config.yaml
n_head: 8
d_mlp: 2048
qk_norm: false
parallel_block: false
batch_tokens: 131072
MLP neurons of a small language model. Each row is named by its layer, matrix (up: input weights; down: output weights) and neuron, and shows model dimensions 144-239. Each number is 50 + 10 x the weight over its row's rms, rounded and kept within 0 to 99.
Before each neuron's rows, "fires after" lists the tokens most often just before its 100 highest values on Wikipedia text that the model never trained on.

fires after: " ", " El", " dis", "ym", "s"
L5.up718:19 64 57 42 44 51 36 40 29 42 32 46 53 35 57 53 27 53 52 63 65 51 48 56 44 53 41 58 49 43 58 29 64 42 43 65 60 46 50 37 63 50 49 61 35 53 58 57 46 46 48 63 53 47 55 58 50 47 65 35 54 42 70 57 47 52 40 48 53 43 47 39 50 58 57 49 48 59 70 46 47 52 46 43 50 45 51 64 56 58 54 68 52 40 48 36
L5.down718:80 43 49 46 48 68 40 39 43 43 45 51 46 53 70 40 57 41 34 32 52 43 52 52 29 44 45 61 55 51 55 60 49 56 43 72 31 61 57 59 73 71 67 41 58 62 51 51 50 76 54 63 42 46 48 59 60 67 62 51 41 38 60 63 49 49 54 53 63 42 33 55 50 53 37 47 49 34 49 54 45 60 51 61 41 51 56 68 47 33 33 58 49 39 54 33

fires after: " the", " a", " A", "A", " N"
L6.up745:35 51 45 68 59 57 44 63 59 39 76 57 29 69 47 53 67 60 45 57 58 40 40 69 43 49 53 51 44 62 43 44 47 49 47 62 55 43 58 43 45 50 49 68 53 68 37 59 53 51 52 25 57 46 55 57 54 60 47 48 56 41 27 58 47 32 48 55 46 68 48 45 66 60 55 41 64 37 33 37 48 30 52 50 47 41 57 34 38 36 58 68 44 45 65 57
L6.down745:45 51 58 47 48 50 40 50 40 45 56 52 69 54 67 53 32 26 33 51 52 33 64 31 53 73 61 42 37 66 45 60 44 65 47 54 44 58 44 67 37 52 42 63 62 53 49 44 52 43 46 54 44 44 55 56 56 43 36 37 48 60 44 55 72 51 61 57 40 59 40 68 32 51 52 60 36 57 42 60 48 58 53 62 78 47 58 29 59 54 56 57 55 31 59 55

fires after: "0", "4", "3", "5", "s", "9"
L6.up285:41 46 63 46 36 61 54 55 64 40 49 53 62 46 41 42 51 49 55 49 40 61 56 52 78 55 54 40 56 44 44 36 49 52 58 35 52 49 38 34 53 47 49 63 53 49 47 50 45 60 46 53 34 42 49 63 33 37 70 33 41 48 62 42 57 42 60 57 43 40 44 53 46 43 52 42 55 27 65 30 47 43 49 45 26 48 31 49 53 53 55 40 37 39 57 54
L6.down285:40 57 49 49 41 33 57 35 59 49 42 39 55 31 54 53 51 47 44 63 58 39 48 34 55 61 57 43 40 35 46 41 62 65 59 45 56 58 59 35 53 60 34 36 49 43 64 64 50 47 51 34 51 53 56 46 49 66 41 35 57 33 45 39 37 47 43 42 53 53 44 66 54 52 59 58 59 46 28 43 44 39 74 39 66 49 62 44 47 47 57 41 41 61 69 48

fires after: ".", ",", "w", " b"
L5.up1658:42 61 60 42 40 66 32 53 27 20 58 54 35 60 61 48 48 49 37 45 45 62 52 43 20 48 50 53 54 40 25 43 46 45 58 66 55 45 38 51 42 43 64 57 63 49 30 64 39 44 37 70 60 25 59 51 36 49 52 37 54 44 41 46 58 38 24 47 39 51 45 50 58 74 49 57 43 53 45 45 41 54 58 43 62 53 63 51 53 64 55 51 42 49 56 51
L5.down1658:53 55 51 47 45 42 53 57 35 42 68 48 37 51 57 65 50 48 39 64 63 47 50 67 56 47 51 49 49 20 51 60 32 54 72 50 59 46 42 34 46 44 43 57 51 49 43 56 41 33 55 53 71 56 59 29 57 52 40 58 50 49 41 65 50 45 68 65 45 64 44 50 42 44 43 51 58 46 52 60 42 35 51 56 54 63 49 35 52 59 54 61 66 49 44 53

fires after: "s", "y", " T", "t", "us", " S"
L5.up359:44 50 57 37 61 50 47 59 53 54 34 37 40 44 56 59 44 56 62 54 41 43 41 32 66 47 44 39 44 61 57 47 57 67 46 41 35 69 49 51 41 44 40 65 59 59 61 51 40 60 55 55 62 59 40 51 41 42 53 37 39 49 46 36 50 59 55 43 46 45 51 59 54 53 59 52 44 57 60 61 36 51 44 54 40 47 43 48 33 59 40 53 22 53 48 55
L5.down359:51 51 45 49 50 46 74 47 56 63 60 47 54 45 45 54 53 51 48 44 53 67 62 62 53 54 49 50 31 44 36 59 54 37 52 44 43 48 44 50 49 44 27 45 55 48 53 45 49 42 49 48 36 37 41 54 51 57 69 37 51 68 50 56 45 57 54 44 60 50 57 53 64 48 56 54 55 49 56 45 60 44 52 48 65 46 49 52 51 53 49 52 43 47 60 52

fires after: " ", "-", " (", " \"", " un"
L6.up1666:47 47 60 66 35 44 51 45 41 52 64 31 61 50 36 40 60 58 42 49 52 58 47 55 69 56 67 43 57 42 59 61 50 50 56 34 42 56 49 40 52 65 54 44 37 51 43 41 58 49 39 36 51 51 37 64 46 43 43 48 65 75 65 58 47 46 53 38 62 44 46 68 42 62 48 44 52 40 57 42 48 60 40 60 55 38 40 65 53 46 57 53 43 55 67 40
L6.down1666:57 50 73 67 45 43 54 38 48 30 65 75 66 41 52 51 60 46 50 46 41 54 49 53 50 56 60 64 56 48 40 51 50 60 59 44 73 55 61 57 64 53 50 38 44 33 42 46 41 40 72 46 51 55 47 34 53 55 54 61 40 33 67 66 55 37 60 48 43 55 50 41 48 52 51 44 45 41 40 74 47 52 54 52 58 54 61 61 62 41 47 66 54 56 44 34

fires after: " ", "-", ".", " ex"
L5.up1359:68 59 24 51 41 56 23 23 54 47 45 36 50 62 72 34 56 57 55 60 49 56 44 51 60 66 45 57 33 36 48 55 51 42 24 67 65 57 42 45 50 39 54 43 61 58 40 48 51 49 68 23 61 72 39 40 38 31 54 43 39 70 43 55 48 53 55 54 45 36 51 48 63 49 50 52 45 61 56 35 57 37 59 44 40 61 55 61 47 53 49 45 49 56 37 55
L5.down1359:42 39 52 47 46 62 60 45 51 37 49 49 46 58 44 46 46 31 48 40 52 51 56 50 61 55 44 51 68 55 51 58 37 41 53 50 47 43 59 37 48 51 47 63 53 54 48 41 46 63 40 60 51 52 63 54 41 53 29 38 37 40 50 49 54 43 53 28 47 57 47 55 56 49 33 62 37 45 56 29 56 70 56 50 44 46 60 60 46 65 59 59 56 62 78 71

fires after: " the", " as", " de", " a", " to"
L6.up1430:40 51 50 51 41 53 48 49 46 40 36 51 40 56 55 50 47 50 56 60 51 18 54 48 56 52 58 39 51 57 42 46 47 46 45 63 68 55 63 52 58 46 43 63 61 52 47 45 55 49 37 35 38 39 53 64 45 55 51 65 43 48 49 49 25 38 63 51 51 53 52 52 59 54 55 46 49 61 56 51 52 40 61 34 31 51 41 48 46 56 63 36 49 60 49 58
L6.down1430:66 46 48 35 57 61 57 61 53 31 75 61 44 56 47 54 35 28 52 52 59 35 64 45 48 55 57 57 48 54 46 50 40 43 50 59 54 56 47 50 56 51 58 46 61 60 51 52 48 51 56 29 52 43 44 60 64 41 35 50 46 59 34 52 21 59 28 55 65 50 68 53 51 43 49 43 54 63 58 54 55 43 36 32 55 40 62 42 46 71 54 50 54 51 39 49

fires after: ".", " de", ",", " long", " co"
L5.up904:34 58 37 55 44 60 48 36 40 54 50 71 48 46 57 59 47 44 49 45 48 44 51 40 45 52 40 76 55 55 42 59 61 49 33 64 41 66 69 45 53 39 50 62 38 52 62 56 46 49 52 64 56 67 58 52 60 66 48 40 31 41 49 45 44 57 49 47 43 77 47 54 64 54 39 65 43 41 53 61 49 59 44 41 53 38 48 58 60 44 63 37 53 55 56 55
L5.down904:59 54 39 63 51 49 53 55 39 40 63 41 55 56 56 42 68 32 64 55 55 31 49 54 58 56 33 58 46 60 50 55 24 53 57 45 54 59 50 34 52 49 53 69 42 50 51 51 43 39 42 81 44 46 54 41 41 58 48 45 64 51 51 61 79 44 60 38 46 57 47 65 48 54 62 54 52 55 65 60 50 59 68 48 51 46 41 45 34 62 29 48 39 49 60 46

fires after: ".", " |", "-", "f", " near"
L6.up591:43 46 60 44 65 40 54 44 36 45 51 64 50 46 45 56 57 43 31 43 48 69 51 41 46 60 57 56 58 56 37 37 55 42 44 47 54 62 53 52 71 63 54 46 46 52 48 49 58 48 56 56 55 79 42 47 40 79 54 52 63 61 61 31 51 42 65 47 39 49 48 59 34 44 41 55 54 52 49 54 53 59 34 35 36 58 44 62 44 67 52 48 49 62 48 55
L6.down591:63 58 51 50 44 44 57 45 66 68 46 44 53 53 33 40 40 52 66 63 61 69 44 40 34 61 52 50 61 44 59 53 59 55 44 45 68 52 63 57 42 57 45 53 58 53 33 65 53 54 42 50 48 42 66 70 53 59 66 49 46 45 37 56 43 52 56 48 47 52 43 42 52 39 42 48 31 44 58 37 58 44 41 54 59 49 62 56 44 60 49 38 50 67 49 79

fires after: " a", "A", "1", "a", "ra", " A"
L5.up470:57 42 59 63 37 15 54 34 41 69 26 63 62 63 65 50 48 53 43 54 51 49 59 47 48 52 40 59 34 50 42 38 49 56 36 47 48 51 48 45 39 57 47 63 40 60 42 49 72 46 56 55 50 55 46 52 42 43 51 23 56 56 58 34 46 47 52 42 64 56 41 46 43 54 49 47 37 40 59 35 59 59 44 49 48 59 57 46 57 74 64 56 40 49 55 37
L5.down470:59 52 45 52 32 51 68 57 49 54 71 43 54 56 46 21 47 52 44 67 54 45 56 40 54 34 62 62 61 62 38 61 57 48 63 53 62 49 39 52 44 42 52 46 54 58 48 54 59 53 47 40 47 55 46 44 52 54 57 46 53 31 32 54 46 49 46 39 49 46 54 46 40 50 54 44 53 49 51 66 53 38 54 50 42 53 40 39 60 55 53 56 45 70 46 46

fires after: " the", " a", "G", " The", "The", "g"
L5.up1358:35 31 35 53 58 43 49 30 57 58 36 45 69 45 66 36 45 49 43 60 51 52 38 61 48 58 31 62 52 70 39 55 46 35 60 51 39 51 64 52 42 45 43 38 31 57 53 50 44 46 56 58 35 58 40 68 43 45 56 58 47 41 61 61 43 60 51 38 52 75 62 50 51 72 59 33 56 68 69 29 46 51 55 48 62 47 56 48 45 35 22 60 51 38 46 47
L5.down1358:51 44 51 58 48 55 42 50 51 37 52 59 64 61 57 53 39 52 55 53 48 39 51 40 57 55 45 60 65 39 74 33 59 43 53 49 60 49 52 60 54 54 38 55 65 52 54 45 65 38 26 38 68 45 61 39 59 72 57 42 58 51 55 37 42 55 38 64 60 49 70 45 37 53 39 48 33 43 43 53 50 62 62 51 56 44 34 58 67 50 49 61 64 57 53 71

fires after: "0", ",", " are", "S"
L5.up823:58 52 55 60 56 55 48 57 49 48 43 57 42 48 49 52 37 54 61 54 58 62 44 53 56 53 71 59 45 41 43 59 35 28 53 45 54 45 55 59 54 45 46 51 63 65 36 62 45 45 47 44 52 44 72 38 43 59 43 46 58 39 39 47 45 41 54 60 39 54 52 55 56 50 51 50 54 50 44 43 41 24 53 66 39 54 55 53 36 55 38 48 60 52 47 69
L5.down823:54 63 76 43 34 53 41 52 65 34 61 51 57 46 41 49 43 52 40 34 59 51 62 40 60 54 59 46 53 23 47 60 45 57 63 41 45 52 66 27 60 56 39 32 45 55 51 45 48 62 53 28 44 46 57 53 33 44 52 47 40 48 61 42 47 61 45 39 60 53 46 47 55 40 64 48 49 34 53 29 32 55 28 51 53 54 49 46 57 45 31 49 49 42 69 38

fires after: " the", " |", ","
L5.up1466:57 43 41 55 42 43 43 47 46 53 39 49 36 59 32 63 45 60 61 51 63 61 36 49 51 52 64 68 58 59 48 39 50 59 44 44 43 47 50 45 51 55 42 51 63 42 51 51 54 52 51 46 62 44 43 52 53 49 55 51 50 46 41 50 25 68 59 68 70 62 59 32 46 43 42 31 43 42 35 54 40 37 39 50 62 44 68 30 60 51 63 54 45 62 43 69
L5.down1466:58 52 39 58 46 45 46 37 53 37 47 51 61 59 34 62 43 35 53 28 65 54 50 41 49 54 61 62 54 56 72 56 52 51 63 34 33 50 50 63 62 50 55 50 67 61 60 45 46 59 42 54 58 45 62 54 45 29 38 42 64 54 42 51 53 52 40 40 45 56 38 55 43 55 42 64 53 46 59 40 36 45 43 28 42 42 63 37 51 50 37 44 30 55 59 56

fires after: " (", "–", ":", "4"
L6.up354:36 42 42 44 61 59 64 36 65 56 50 64 48 45 50 54 34 51 70 50 50 69 41 54 43 59 53 69 53 41 42 50 65 41 38 64 51 54 43 78 54 54 59 46 59 46 54 55 63 60 58 60 59 62 34 54 38 48 66 63 63 48 46 43 59 47 49 56 54 39 40 42 47 63 48 51 51 56 54 33 39 49 45 56 43 61 67 61 56 58 54 36 51 58 53 52
L6.down354:40 61 49 77 52 41 67 61 46 56 44 58 60 45 36 65 45 58 40 55 36 32 61 41 59 43 59 50 42 41 57 30 73 37 56 40 49 55 53 68 62 56 56 52 62 70 49 55 40 47 52 38 42 64 57 46 42 47 42 48 44 44 39 68 58 52 37 45 48 51 46 36 52 58 45 44 46 77 56 30 51 43 51 46 60 63 51 42 41 68 62 50 41 44 59 53

fires after: "0", "6", " two", "5", "4"
L6.up722:60 56 50 36 63 37 59 49 44 37 81 25 52 54 42 47 40 47 58 34 61 56 55 40 59 55 41 43 43 39 53 49 45 46 42 58 35 44 40 46 45 41 39 51 49 58 47 34 40 71 57 64 47 60 51 52 39 29 47 50 30 58 54 38 48 41 62 58 72 58 37 50 45 60 59 36 52 60 27 56 47 51 51 53 43 44 56 43 43 65 57 53 46 53 55 42
L6.down722:50 57 62 54 49 42 58 57 68 49 44 50 59 82 47 62 53 46 58 45 66 77 51 69 60 60 44 62 56 48 42 43 40 58 53 60 51 33 51 56 55 49 57 58 50 44 33 54 51 47 58 50 38 41 69 60 63 36 51 55 89 41 44 61 61 46 49 56 40 41 34 42 54 62 47 45 53 47 54 52 40 40 40 44 38 49 68 39 60 62 53 44 67 41 62 56

fires after: " ", "^{", "°"
L6.up401:52 35 57 52 38 68 45 48 30 60 65 39 53 40 64 52 60 39 56 59 44 61 56 67 37 43 37 54 72 43 53 44 47 49 51 46 59 53 62 31 55 15 48 48 52 49 46 44 53 36 31 79 52 40 49 49 48 66 69 56 38 46 47 54 65 36 68 38 30 46 39 26 42 74 57 51 61 44 71 45 69 51 60 48 39 43 39 52 28 42 62 35 67 46 34 48
L6.down401:43 58 46 46 63 49 52 63 48 68 41 39 53 39 50 54 48 29 65 33 62 54 48 50 47 48 57 62 56 38 37 71 50 55 47 41 39 51 31 58 49 43 55 45 66 51 50 40 35 51 58 63 46 53 36 57 48 76 60 38 65 44 54 62 54 56 45 51 50 55 31 49 45 57 51 46 56 29 65 49 45 43 30 46 60 36 63 40 47 61 33 56 43 59 43 46

fires after: "-", "'", "F", "s", " Un", " \""
L5.up796:52 40 53 55 51 56 60 36 58 51 41 60 67 40 43 44 52 52 51 34 57 54 49 35 60 54 51 45 43 43 49 31 65 65 32 52 74 59 46 58 64 49 48 48 41 58 51 62 56 56 65 40 59 43 48 37 53 54 53 51 49 68 53 51 58 43 69 39 38 53 72 56 62 44 54 32 44 62 36 34 46 47 53 63 47 47 41 69 41 57 49 43 47 57 40 76
L5.down796:55 73 49 58 27 52 46 49 38 55 57 60 46 46 55 51 59 46 45 47 61 63 46 48 51 45 53 43 59 41 66 38 34 45 60 35 67 33 44 39 49 52 33 36 51 37 45 52 30 58 55 45 64 49 43 43 33 61 51 52 38 61 43 49 38 48 61 66 66 52 42 50 52 34 48 50 46 40 53 43 34 58 71 43 46 47 64 53 57 43 57 77 46 60 58 42

fires after: ",", " the", " U", "w", " ("
L6.up1675:49 41 53 43 42 48 54 36 41 61 44 74 56 57 54 51 34 54 58 59 59 68 48 46 38 54 50 49 54 44 42 43 61 30 55 62 50 69 47 60 56 61 45 45 55 40 44 61 45 41 57 51 73 31 55 47 37 56 59 64 60 56 38 52 51 63 59 66 44 57 52 70 48 55 33 46 39 45 57 64 53 51 46 69 43 36 64 51 57 42 60 46 56 40 46 66
L6.down1675:54 59 47 41 44 37 60 56 40 59 38 47 39 59 43 77 69 60 47 37 55 46 44 57 57 45 47 51 40 42 67 48 46 50 43 57 34 48 39 47 51 44 39 38 42 52 49 60 52 69 46 47 61 59 58 66 53 37 47 50 39 43 39 47 43 53 71 41 55 57 38 45 43 63 25 44 49 51 39 39 31 52 35 53 53 52 38 63 65 46 50 33 48 61 47 51

fires after: "–", "1", "6", "3", "4", ","
L6.up1776:49 70 68 64 47 57 65 45 50 50 58 34 49 51 63 47 46 30 59 68 41 59 58 49 41 50 39 36 60 63 38 40 63 52 43 42 52 36 65 50 43 58 48 50 33 39 58 54 47 34 55 46 45 35 76 49 66 55 44 59 59 54 60 57 55 48 38 56 34 53 46 37 39 55 32 42 65 38 41 57 42 45 39 52 36 44 55 59 56 38 44 41 39 46 28 66
L6.down1776:47 44 56 52 55 52 42 60 53 59 58 61 62 55 72 41 33 42 64 51 45 51 33 45 40 52 50 45 57 20 57 51 41 48 41 38 41 32 37 57 60 51 43 53 38 54 56 60 45 37 49 37 51 32 43 51 60 68 30 49 48 61 59 56 59 37 54 46 56 49 52 32 37 43 40 32 52 55 45 45 53 40 64 63 41 36 57 51 61 54 38 55 50 55 58 62

fires after: "4", "y", "5", "e", " no"
L6.up1953:52 58 70 45 55 50 51 42 48 37 45 31 44 37 49 58 50 65 57 45 52 41 61 57 58 49 51 31 35 49 69 35 63 62 45 59 49 60 52 56 35 56 33 52 61 40 45 61 40 54 58 58 49 54 55 57 26 58 42 41 52 49 88 53 55 59 60 50 55 37 54 29 41 61 55 40 47 43 35 53 46 50 51 47 48 37 43 52 45 54 46 58 37 42 45 45
L6.down1953:46 57 61 43 66 50 53 49 61 42 55 51 37 59 47 53 63 40 37 66 50 42 47 64 36 48 59 57 59 40 62 60 66 39 57 41 61 35 49 40 64 76 52 44 64 42 48 54 53 60 60 38 47 38 57 44 62 37 54 36 60 50 45 68 60 48 57 37 55 62 57 57 52 43 49 51 67 25 57 42 42 44 34 39 61 52 46 36 50 44 49 54 47 25 71 64

fires after: ".", "To", " Up", " Lo", "-", " ("
L5.up1540:58 58 48 50 56 48 31 61 63 59 33 48 61 56 44 25 58 59 64 57 50 45 47 54 52 53 68 62 62 66 48 41 43 42 55 64 67 39 52 49 45 50 42 57 41 50 50 65 40 39 39 38 62 41 64 59 45 55 47 60 68 57 46 40 48 54 36 39 54 43 52 42 54 40 62 39 49 40 61 35 46 47 57 53 64 51 53 49 36 28 54 43 48 54 45 42
L5.down1540:37 48 62 61 41 42 46 59 57 53 52 57 47 49 34 33 61 45 36 43 51 60 46 57 47 52 56 46 65 62 40 51 45 35 27 71 51 45 47 35 40 62 50 42 46 61 52 31 41 57 42 58 78 60 59 63 43 35 52 47 50 63 64 54 43 46 41 53 56 58 51 50 55 49 40 39 30 43 56 48 51 56 59 56 54 49 67 35 51 72 49 51 52 72 54 47

fires after: "-", "'", " Ni", " Four"
L5.up522:51 64 63 56 50 58 55 40 61 35 47 53 53 49 44 24 58 47 53 29 25 34 60 48 53 57 65 59 60 47 60 59 50 38 44 42 44 41 51 38 76 55 56 45 38 39 43 42 43 51 70 54 51 45 51 41 45 53 40 63 48 48 59 60 48 53 45 52 67 49 68 38 36 60 41 67 44 43 45 50 43 40 44 46 61 63 54 46 60 41 46 51 49 59 44 54
L5.down522:67 53 61 39 48 53 44 42 70 60 28 47 50 30 33 52 31 48 53 64 58 64 40 44 45 27 44 45 57 62 36 45 65 54 46 52 33 61 56 50 48 42 41 57 45 51 55 49 64 33 41 40 58 50 50 46 53 50 34 51 47 51 29 57 57 61 46 49 51 71 61 42 58 55 47 24 61 62 56 49 70 64 54 57 55 56 48 55 54 41 44 55 32 39 69 51

fires after: " (", ".", " |", "or"
L5.up801:45 69 50 57 62 72 49 51 54 70 55 68 37 53 44 51 38 49 23 66 45 52 56 42 59 54 41 60 42 41 30 54 49 33 48 51 62 55 60 33 46 52 53 51 51 62 43 35 49 37 41 47 59 54 51 61 56 60 32 56 54 57 60 35 42 56 45 44 40 62 50 60 50 57 50 47 51 22 55 61 58 47 39 58 60 54 27 52 52 60 60 62 51 46 50 48
L5.down801:56 47 62 55 55 44 63 50 61 42 50 47 68 59 27 64 61 54 49 35 48 50 56 67 44 60 51 57 56 53 71 52 46 55 42 41 50 50 31 58 51 34 52 50 59 32 56 50 67 60 67 38 34 46 40 50 43 59 30 51 48 56 49 46 63 53 54 73 69 52 46 48 61 50 41 64 49 70 50 39 41 63 50 54 40 39 46 52 37 37 59 47 62 54 53 61

fires after: "H", "w", "5", "4", "3", "2"
L6.up217:54 56 52 44 54 40 43 46 30 40 56 48 52 50 51 53 42 56 44 65 43 64 52 37 44 44 60 74 53 53 54 54 42 42 55 57 45 41 56 48 53 42 51 41 59 50 34 36 44 47 71 48 52 62 61 38 42 68 44 39 43 40 58 37 55 50 64 53 43 39 60 43 54 55 39 54 51 52 34 49 24 55 71 51 56 46 65 59 56 59 50 52 44 47 40 55
L6.down217:51 40 62 57 53 62 53 63 37 60 58 62 45 61 48 64 63 38 49 23 28 51 55 56 46 60 56 42 58 46 56 58 59 54 48 70 64 46 57 56 43 58 52 65 45 48 47 40 38 46 51 51 62 35 55 42 54 39 47 50 49 54 43 66 50 51 39 45 40 47 51 28 59 35 71 58 40 41 50 52 48 33 41 41 55 43 32 56 55 52 49 58 43 34 62 65

fires after: "'", " his", "d"
L5.up671:44 63 63 62 51 34 44 48 69 46 52 61 50 58 57 54 30 35 68 40 55 59 54 49 62 52 53 61 50 36 52 49 49 64 57 56 62 47 56 43 41 52 36 44 58 56 51 49 39 61 32 50 57 59 45 56 34 39 52 54 44 67 55 44 44 83 50 61 63 46 39 42 48 51 53 35 40 54 52 35 36 45 43 41 48 45 56 33 42 65 51 45 46 41 56 44
L5.down671:59 52 50 58 29 43 47 59 54 52 36 52 47 39 47 40 51 71 59 53 44 37 47 40 35 52 50 41 63 43 50 40 59 36 65 53 53 43 87 49 44 45 50 52 57 57 35 27 43 43 57 54 41 61 39 46 58 58 49 46 60 47 51 57 55 41 50 62 49 48 59 32 44 31 60 44 42 55 51 49 60 53 44 62 44 52 62 42 56 38 52 60 47 61 39 28

fires after: "0", "9", "par", "8", "4", "6"
L5.up9:55 50 36 43 58 46 49 49 37 72 60 52 52 43 62 38 53 52 47 65 52 62 64 41 78 59 59 42 37 47 47 51 56 43 46 33 57 64 50 39 42 45 47 54 61 47 66 44 15 45 52 54 41 46 53 71 52 41 44 61 55 54 61 61 54 41 66 28 54 53 59 32 68 37 32 40 60 41 47 53 42 36 53 46 36 42 49 33 43 40 46 54 54 74 48 59
L5.down9:50 50 47 55 53 53 44 49 47 36 39 55 60 59 56 50 45 35 42 55 37 62 43 57 54 54 61 54 44 56 50 55 33 43 60 45 64 26 37 41 64 53 45 39 39 37 59 52 49 56 59 44 37 38 47 53 48 62 33 47 68 51 49 54 49 38 33 48 44 50 29 46 39 58 48 66 45 56 41 33 39 24 51 33 42 57 51 35 57 56 48 48 62 55 56 42

fires after: " the", " of", " an", " for", " a"
L5.up11:36 57 40 66 48 47 44 43 55 37 58 60 57 52 48 59 29 35 36 57 63 59 74 44 52 44 53 40 46 69 32 59 48 40 58 70 38 43 44 54 65 43 45 45 40 67 52 71 34 46 53 47 46 43 48 40 59 43 46 33 54 55 58 57 42 58 56 51 60 62 49 58 40 56 62 49 54 57 46 48 38 40 54 59 56 53 51 51 56 43 46 42 41 58 50 47
L5.down11:55 48 53 29 68 62 69 55 55 64 52 36 31 65 53 39 59 71 68 48 56 43 36 69 37 50 42 50 52 38 72 48 50 58 48 43 52 67 50 51 41 57 54 61 58 40 50 51 58 53 40 44 62 53 45 40 42 56 62 69 65 62 25 42 76 50 45 50 32 24 62 39 45 61 51 51 53 53 60 64 60 46 46 50 49 55 33 62 44 54 65 59 53 48 41 48

fires after: " |", " ", ")", " D", "st", "d"
L5.up1288:64 74 48 58 53 45 43 63 46 32 60 55 54 55 44 61 43 64 69 56 77 50 67 48 28 40 44 53 46 49 59 54 62 63 56 28 48 64 45 42 60 49 49 47 53 46 64 51 57 48 58 62 44 40 57 48 41 39 55 58 49 53 60 56 35 45 39 55 65 67 59 70 49 55 27 36 42 39 55 40 57 50 32 53 46 52 55 37 49 51 36 47 37 49 62 44
L5.down1288:56 68 36 40 41 32 64 71 44 35 72 51 61 44 36 70 48 52 40 44 45 42 51 37 43 54 49 57 55 47 46 51 45 49 48 31 67 67 49 58 60 54 60 51 53 46 42 51 32 33 43 67 52 47 50 50 56 68 48 49 50 63 70 50 60 69 47 59 51 57 37 60 57 36 50 45 44 33 76 49 69 44 55 50 29 51 54 57 41 44 60 67 52 53 56 54

fires after: " ", " dis"
L6.up1706:58 63 53 54 40 51 32 55 70 68 59 68 51 63 71 30 59 60 53 52 65 37 46 34 58 39 57 49 44 54 59 34 62 44 65 55 38 41 44 44 55 39 37 63 55 40 56 44 39 46 64 47 48 38 48 60 52 42 60 42 43 52 52 44 40 57 52 42 49 49 53 61 65 50 61 50 49 62 64 62 54 41 63 77 58 60 54 48 43 52 73 51 55 48 41 46
L6.down1706:50 51 41 44 70 63 44 34 47 50 55 31 68 43 70 48 42 46 41 49 38 59 30 45 55 43 66 42 56 52 61 55 52 68 56 60 55 48 52 30 60 49 35 51 54 71 57 62 59 65 45 61 43 29 51 60 51 55 39 51 42 42 57 33 51 53 64 49 38 43 47 56 59 45 50 49 62 38 50 55 48 47 49 44 61 44 27 56 40 30 59 42 42 52 48 56

fires after: "s", "S", " S", " micro"
L6.up1935:43 54 54 50 46 33 42 45 46 54 63 53 35 31 58 42 64 46 72 44 45 46 41 43 53 56 37 57 30 37 51 62 46 77 57 57 55 37 61 37 63 36 44 34 56 51 58 54 48 52 61 48 56 46 82 37 42 62 61 46 45 47 56 53 45 62 50 64 53 41 49 51 59 55 28 39 34 57 50 56 51 56 70 39 34 52 29 61 48 48 45 62 39 30 47 69
L6.down1935:40 48 57 63 50 30 58 45 61 37 50 32 61 53 40 42 42 45 32 48 59 59 49 51 52 50 52 54 38 71 43 50 50 54 53 59 30 49 69 47 51 32 44 39 54 70 41 51 44 56 76 76 50 51 40 38 48 51 47 53 65 54 51 42 51 35 44 42 56 44 59 56 48 49 44 47 35 67 57 47 55 49 53 36 50 60 50 39 37 45 53 54 50 44 64 62

fires after: " a", " A", "A", ".", "O"
L5.up1930:42 56 39 46 45 50 44 60 40 61 36 51 30 25 66 64 41 48 36 61 42 47 71 46 64 48 57 56 56 58 47 49 56 55 52 83 53 62 59 57 34 30 59 55 31 66 46 49 54 50 62 39 51 42 72 50 41 31 63 57 51 48 42 48 51 44 43 42 54 74 33 38 36 22 39 50 50 51 73 51 54 56 49 54 42 59 51 46 34 53 64 49 58 60 52 45
L5.down1930:35 53 54 34 33 67 33 52 59 43 61 38 57 62 69 47 59 42 47 77 53 56 71 42 44 51 59 64 55 55 55 46 43 39 48 55 62 49 53 75 47 48 66 35 56 56 51 50 58 36 36 53 43 63 51 47 36 56 42 65 44 63 57 33 44 57 51 38 55 64 48 41 50 35 50 51 44 58 59 62 51 48 68 49 41 45 55 52 49 63 42 44 51 44 37 44